Weights of a small GPT-style language model, trained from scratch on English Wikipedia: 4 heads of 64.
MLP neurons of a small language model. Each row is named by its layer, matrix (up: input weights) and neuron, and shows model dimensions 48-143. Each number is 500 + 25 x the weight over its row's rms, rounded and kept within 0 to 999. Numbers have three digits each.
After each neuron's rows, "fires after" lists the tokens most often just before its 100 highest values on Wikipedia text that the model never trained on.

L8.up487:536515523505528475494488512439541547525520526508526459518520436515475477476507465509526538534501471494504499481479502492483476487482491480534468484491512497506492512465500538476478482495493529512503499463519494437519492499489487477463511526483538522494446462532477517462507475455519528505
fires after: "e", " the", "el", "r", "ent", "ial"

L7.up257:509524481493486475535472477536510485546497518504509535480496509476501515474470497515504471481523481510499525499494540508505543555465536482512516468471469516483507506526504522471468486477492503511493531534530460442519501548462499510488499516520483532494461475518498503471483501516543548509
fires after: " t", " b", " St", "a", " T", " B"

L5.up576:484464463511489513511489473525501445472500512491476508518482480491523512496502498492575506489487442485512483537496497509520516554514488481563484479533479465454499501546510488480476507511458544546559459516480510496526514528546504487509474471506512496523515469506543513490507515534520507524
fires after: " S", " R", " Mar", " A", "ar", " P"

L5.up341:515506469504520500518537464483527499496478474509513475496479502490500486513501512489536522522487486477497506505499506506494549548503495472529518491472549486462472526472492525502492544507477478507497445481496451473513513495517456502501565505547488475496507457506484496488545485509581505514
fires after: " S", " k", " c", " s", " al", " m"

L6.up107:492517502483581515528538470504516499514566516465488495497523478506558493504513504475508442528538506454515506501503499521512491566497482479513547477512494521483484480488497489494497507512495534520546490530494509491498537512475496538491519520501514518512500458442512487489519502524493521468
fires after: " U", " A", "o", " N", "a", "6"

L5.up621:513534477512542482476501484501538479496494509478479511492493521538444465517482523490495495483490514521539514491497504468514501489519519478532490517553475499499500536503524476497533473518498510466531487524496456483540479534480473475479509501502518445557533461479485522493528486561510493532
fires after: " g", " G", "un", " f", " N"

L5.up258:458478463483523450515480473508529503513476479521544481485476514513467463464497520490527478514500531530490489466490524508508509520487509511534544449526508521475485553499503467487478490488536505489492496518482470478478530502529458505502520487559512486509490431497435454527527482469525479549
fires after: " S", " G", " s", " F", " N", "ep"

L7.up224:492542499530552483537482486504521515480515489494513509518535456485504535495501456522505518509475476485515478499487492447470523520539472501492469500508519488522509483510484491486548511432474478487496487512497518490455505503473491519472529488515512494517485430510476515505489498522547503490
fires after: "en", " I", " o", "ou", "ar", "an"

L5.up1011:467478495498491480510486539486545536494518507475471506523496522448512491481498521487505470487524525501511502499445515476492505515563491473547531492489504525449502486490498459449520484500451505485484476514486485493528458490517505452511522508505523545480502466481501483539511489494477507500
fires after: " ", " w", "oc", " s", " f", " l"

L6.up166:535552521523486517511508543529518463509547494492528478511499505527481537538464505484522511556472517480517531525486514502485498476457478480515534510518464489505478498498506504508493497475477545483499523500499495466500487498495511484481539507471485477519512460485528518490520503463535503477
fires after: " un", " be", " he", " o", "ab"

L8.up78:513494502500498551524493490461494482526528483499509463527524527518491553499508532492488483510524491481452459544490499473477525524474523513543538469473489488488490491517522485487497534462509513490528478519532475510509452518509438511507536472510488468473478467467505502487468485502501535465
fires after: " F", " f", " P", "if", "res", " D"

L8.up251:476511494520482491527501497506522487498491501502503525482536524514522513546541477487487500491467485494493512494468492525479482518540448537482539492513534478470462484542488453456534449537487498474495476488512499473520551496476477469483510514484509442500506482497488520491537494537542514539
fires after: " M", " N", "i", "o"

L10.up262:507500456503476478502491476515534534508468493499476547509499501461492501495496507492479497520493479531480513457495494485501537547513517489497509439476490502468490503474477459475532485487487558475499483503487480467482491496470479503476521515503472519466529456505520536506522472537527486499
fires after: " m", " p", " c", " v", " le", " b"

L10.up798:493509506505488519524453486522516463492486485484490489473500517506536536540487512503545453451508473486526471492477493491515452465502486457499505487536492527508451482553528499450517471497446508548547483503500481479501473484485470474507518451524503533493486483486554517497476516505513503535
fires after: "u", " A", "ar", "h", "he", " H"

L5.up345:526468485521516551510511507548521496511491507509511484480495475511514487537505490466490464503494504522515491498481491518529515512522460477497497505456535519507481502524458544470514517501510483521505524510471484449472550538543460497496526495512501513488525492507530493535546505528505449513
fires after: "–", " S", " K", " R", " ", "r"

L8.up678:510560500509558489469474479487488489499546445484478509511524474501497506487520522475472508517510540523464500526492505478492516521488530453527526483521528465456536532513504465500503462521538522501495482482492487494525523528494425499490508516515557497519487426451533501487525513532528534497
fires after: " D", " C", " G", " N", " B"

L6.up41:472526509484526461551519456482525510491585535480481568503527462504505480510537506530467453496515502460479485444487511499475495528487500525487484475544516504508480490492502513433470509486490519494509485492493505485522497500509484504532511505498530467519485497505496506463541540500497549462
fires after: "a", "ra", "o", "ri", "um"

L8.up608:492552501485492493486455516527496519522535487444477516474525440483482520508527498514510521520515483473513506473486508463511507492517504515493478460511516540548543516497490498481546532488474487494489503530489521480477508502485530561474528556488511496552511457485480555496515511524535485492
fires after: " I", " A", "A"

L5.up218:474524508476516471523472494532525525501497473507526471494497523469549503508520529473553489515466488521482516501489511498507506514476555498518536487465485503487476497478475516463485520511488512491540463480505436483524545509491492502473505462474508503525508432482504498526518472468579463500
fires after: " S", " s", " t", " k"

L6.up34:511540491509496477474483527493525495517490509474505518540480498518513437488531474510505511525455445516495500471453514531525503517440497530491528513494537464494465498478517530483477529506475512458538496478572492468498474493469504480524535476469517497519494473484500515481470492499528455537
fires after: "e", " he", "pp", "ro", "he", "le"

L5.up76:506518490547511490482510503515496505510559534489510514513508537501489540491482525525480530528514516559500486508480490464480479540463522489537529459517458498519517491525489507485481516516488522453558514518523499514526459488503491498515492493489514499500440505482493451465464517487547500497
fires after: " ", "$", "es", "s"

L5.up108:518516423465523503514488513573515499506487490501509509540482517507511480476472484499518530521496497523504503502494499533513533517472470481523542454522477431498484510514519521482532511491523497463511484519491496484516530515532498500478529529522497510482505461494496488503498521485580452473
fires after: " tr", " h", " b", " B", " s", " p"

L9.up485:497506537510548498552475515458510516504564497485479534490519462469497496525536516517511488488555467516492473502513509426488499505480493529453522479518522509482510543542509497478477534505463499499504477494517481474515448522490504515464525532503510456521495475466495509466534505520512502471
fires after: "z", "al", " app", " I", " V", "c"

L10.up702:471509472499507533539491473505523498516514483505529499505538510521515470490527507502493559488493465513468489480495532450488515542516467518519494428480519495485507534449489485478522485534512505500493484519525451489528528485486442490522495476524535490523490456522486501496512528465510508493
fires after: " D", " An", " d", "al", "an"

L10.up506:543502500505529571465489469571520492511515493511499491483508539486504508511493497483486506506549515515507467509450489465515481535525454515523481489484479506489497494524489491446505502489534484525544528528522507452496555550513478416534524507514477545493502474476468489513518462503494519489
fires after: "s", "c", "ec", " w", " ", " S"

L6.up714:511494442494508517449500514505520471465485443514486529525504466498532495494523479464517532554447495551473493515483517474507473535450513502455504503482490498538484517450489462495452523510453508509495528472504515424510492493480439500512492423484531536518487465507497485509463484516503506511
fires after: "e", "o", "u", " be", "ist", "ru"

L10.up970:536488443504500518521469482542520525505534477494506563504526542505470493505490485513499511487471471510492511447483512470461502495493515533502480440494482487515472535489498516494506550516491466485506461526507485484475476498505499527549495507537540506487432498518501510465485503491459516503
fires after: " d", "st", " D", " was", " b", "ly"

L6.up173:479495512537491502467476496527519556580463498488492496550500535496461517469517445496535488473533504489488459489520496524509472550560496462522529475543493500505519504509490506479499511467506508534510503522463489484497484521487453484504478482554498480526465488487502479513520524511514498518
fires after: " ex", "in", "x", "ot", " r", " f"

L8.up954:516545472523528537503464512496500501552520514513503521529490490516469483498537473487548462519532442483528509479492496499488505536528489481511542508523489517508527551501490529486498499489510456491552525514502498461530469499455494449469494506537536507531474489519517511531493495555512519476
fires after: " in", " f", "in", "f", "v"

L5.up329:575491515523512557499483488524494543495520503467536523510519523499506517524478480536492527525503523552509512494514519463507532551516502472546510491516539501514466512494484522492503500481486528473522469540505496486477519478489502502451487471507521489500503512491501447467480502556599503476
fires after: ".", " ", "y", "\n", "$"

L8.up142:506535491489504518469489453524501510490539483538513493469470528486498525470510554520491514525480496485504494503476529505504473557545514507528535495485496464521502473513511477494521557503496470486475486489560477491555511512498488503471482441531512474503475460491506535459494493486498579433
fires after: " G", " W", " D", "t", " S", " P"

L10.up695:534494521527509477487490521480527502462518496470489493510524505439440482504514499504480497499533504501502476489487490492485518514525496518523517483485514485481474494526468520486508489505478500485534472502517516507506412483515503453524531494450529467503485485476516520501546541533505532471
fires after: " ", " l", " L", " ex", " W"

L9.up993:507485480490502515515479499528528498487497457493516543505571452524480467504463549502530510514476487515506499469505500523536536512487479530503514440482509480453496487550537472483527506508519536451485503521478487496472482511534491523460492490494513514493509492502551548488490529513518480493
fires after: " p", "ur", " B", " T", " c", " con"

L5.up339:477541519488511507508526480530534497507517469472492489527534515485553542538515490536510513498433477517518481492502504494496507465470499523469494474538509498510479459489528533482498509496500474521432435495509474465503521540480526495485516476501534508523499454465501522505513449512522531479
fires after: "ro", "an", "en", "ish", "n", "t"

L8.up516:468513542491496523532522494499530458513501443447486488498502523437496527529513471472442482492493457524475455498499518465458505506525486524482552507544502512491498478519502494493490495538473486499471502524471490497502511508438459507449497438472532494510485501487499490507541476481504479496
fires after: "an", "ak", "n", "l", "d"

L10.up700:521531553494490495498478471509513513487539480473548487481517471494504492535523486529476502510517506443505490471499501474557492526494547508497519502476475488517511490486494491470490479492493552493532505453506495475525496482476483492494516458492514560514453483511526496470490504496505493531
fires after: "h", "u", "ar", "and", "i"

L5.up998:518490460519564549519531495507513496490526484522476454522511496479480471493469514478535486511471509506477507538455504492522537547467454469504522527527530463523469519527512526462481512514486510489497503523486477483501537501532485461473542513486510493497539484479514468515530464540570437521
fires after: " s", "|", " S", " re", " "

L5.up904:530515507488508534531457506532526492487517513463502519551532516491570525527486448491515467469494488495514505519490490533508510487519510473504482465507500495491490472488502556454544497499501509528515471494490506467507471515555469444484513518535527511511483496470492514504494506514500512543
fires after: "u", "il", "in", " B", "ar", "b"

L8.up375:486540497506486533494476459496528495486472480449472503460552522479515487553484455497518472498463450496497507511494487479474475504523467490493558494504502479539481481525534517491532484502529485491494461536514504476476498511493485475469504492543524480501534465495470507475474497503539493522
fires after: " M", " P", " O", " N", " A"

L8.up637:504489536477466516505474501526505510501502464509493498469484501477535532522474498492477454525537482489528532506488499512541466499513474525437503491480496474489493504509481490494498488485464524484523499522488490491531528488523504504501538472481515535531481479505490478456545515518559489521
fires after: "y", "am", "ar", "as", "h", "u"

L7.up299:436524526510537469501516484514510513527511494515537538484525468506490510512487479491477459497490483507506475489511506476512502528492487506450526486509493491499509521541486475513456536486513470515489533445511483491556528521507438549442522466516508490539486466459470498479561513505481512456
fires after: " G", "ar", "er", "°", " I", "g"

L6.up137:533514507477497510465511541498526500534495502511485517563523465550539496484506493503493518521451429545518497478496500490511508490488485510493514495487555494507507492467496489491477537508521512520523513469542473448501535501498496489455480468503508516480484475545502503497486521491527470560
fires after: " be", "ro", "r", " R", "e", " Re"

L10.up912:490488483503504462550470493487533458518505487506488500522500522473527495510495494532518496487496491507514481483486519505556495527495510510498513513547538505500483467504513503472519493501461480466543490468498490496522488519512456493489482496480541491490454467507510512493512535566518477516
fires after: "u", " Mar", " R", " ", " H", "f"

L5.up692:475519481518536496498464549479531533542520479466514460522494525525479536468482519476543481470460539525464497492486489476537505511559534494524516449450503477500512480486482453492514474522476470473518496460527513493463456522488493469539496499534494529499496457460480482536507493469515443520
fires after: " f", " ", " F", " ("

L5.up409:504498519542524507505498546516516474491538420517427539531544469528486516517496508487491480488516489506503528452500497502477514513532473503525498519505482462549511460530460508480447496521513491527493526536534504491508521483521497524478522505503521501520492493486491502494518518438496461477
fires after: " (", "°", "-", " is", " was", " a"

L8.up237:449540468507489478545501484549512467546508524501490509504534498460512469519486465491476464457487474515509518504490504509512506529485491536505529418533492497536550485522480495470518471471505518467529514527496527497489503516496497505480529519507491524493489454542506434548483503516491504493
fires after: " b", " B", "b", "our", " M", "up"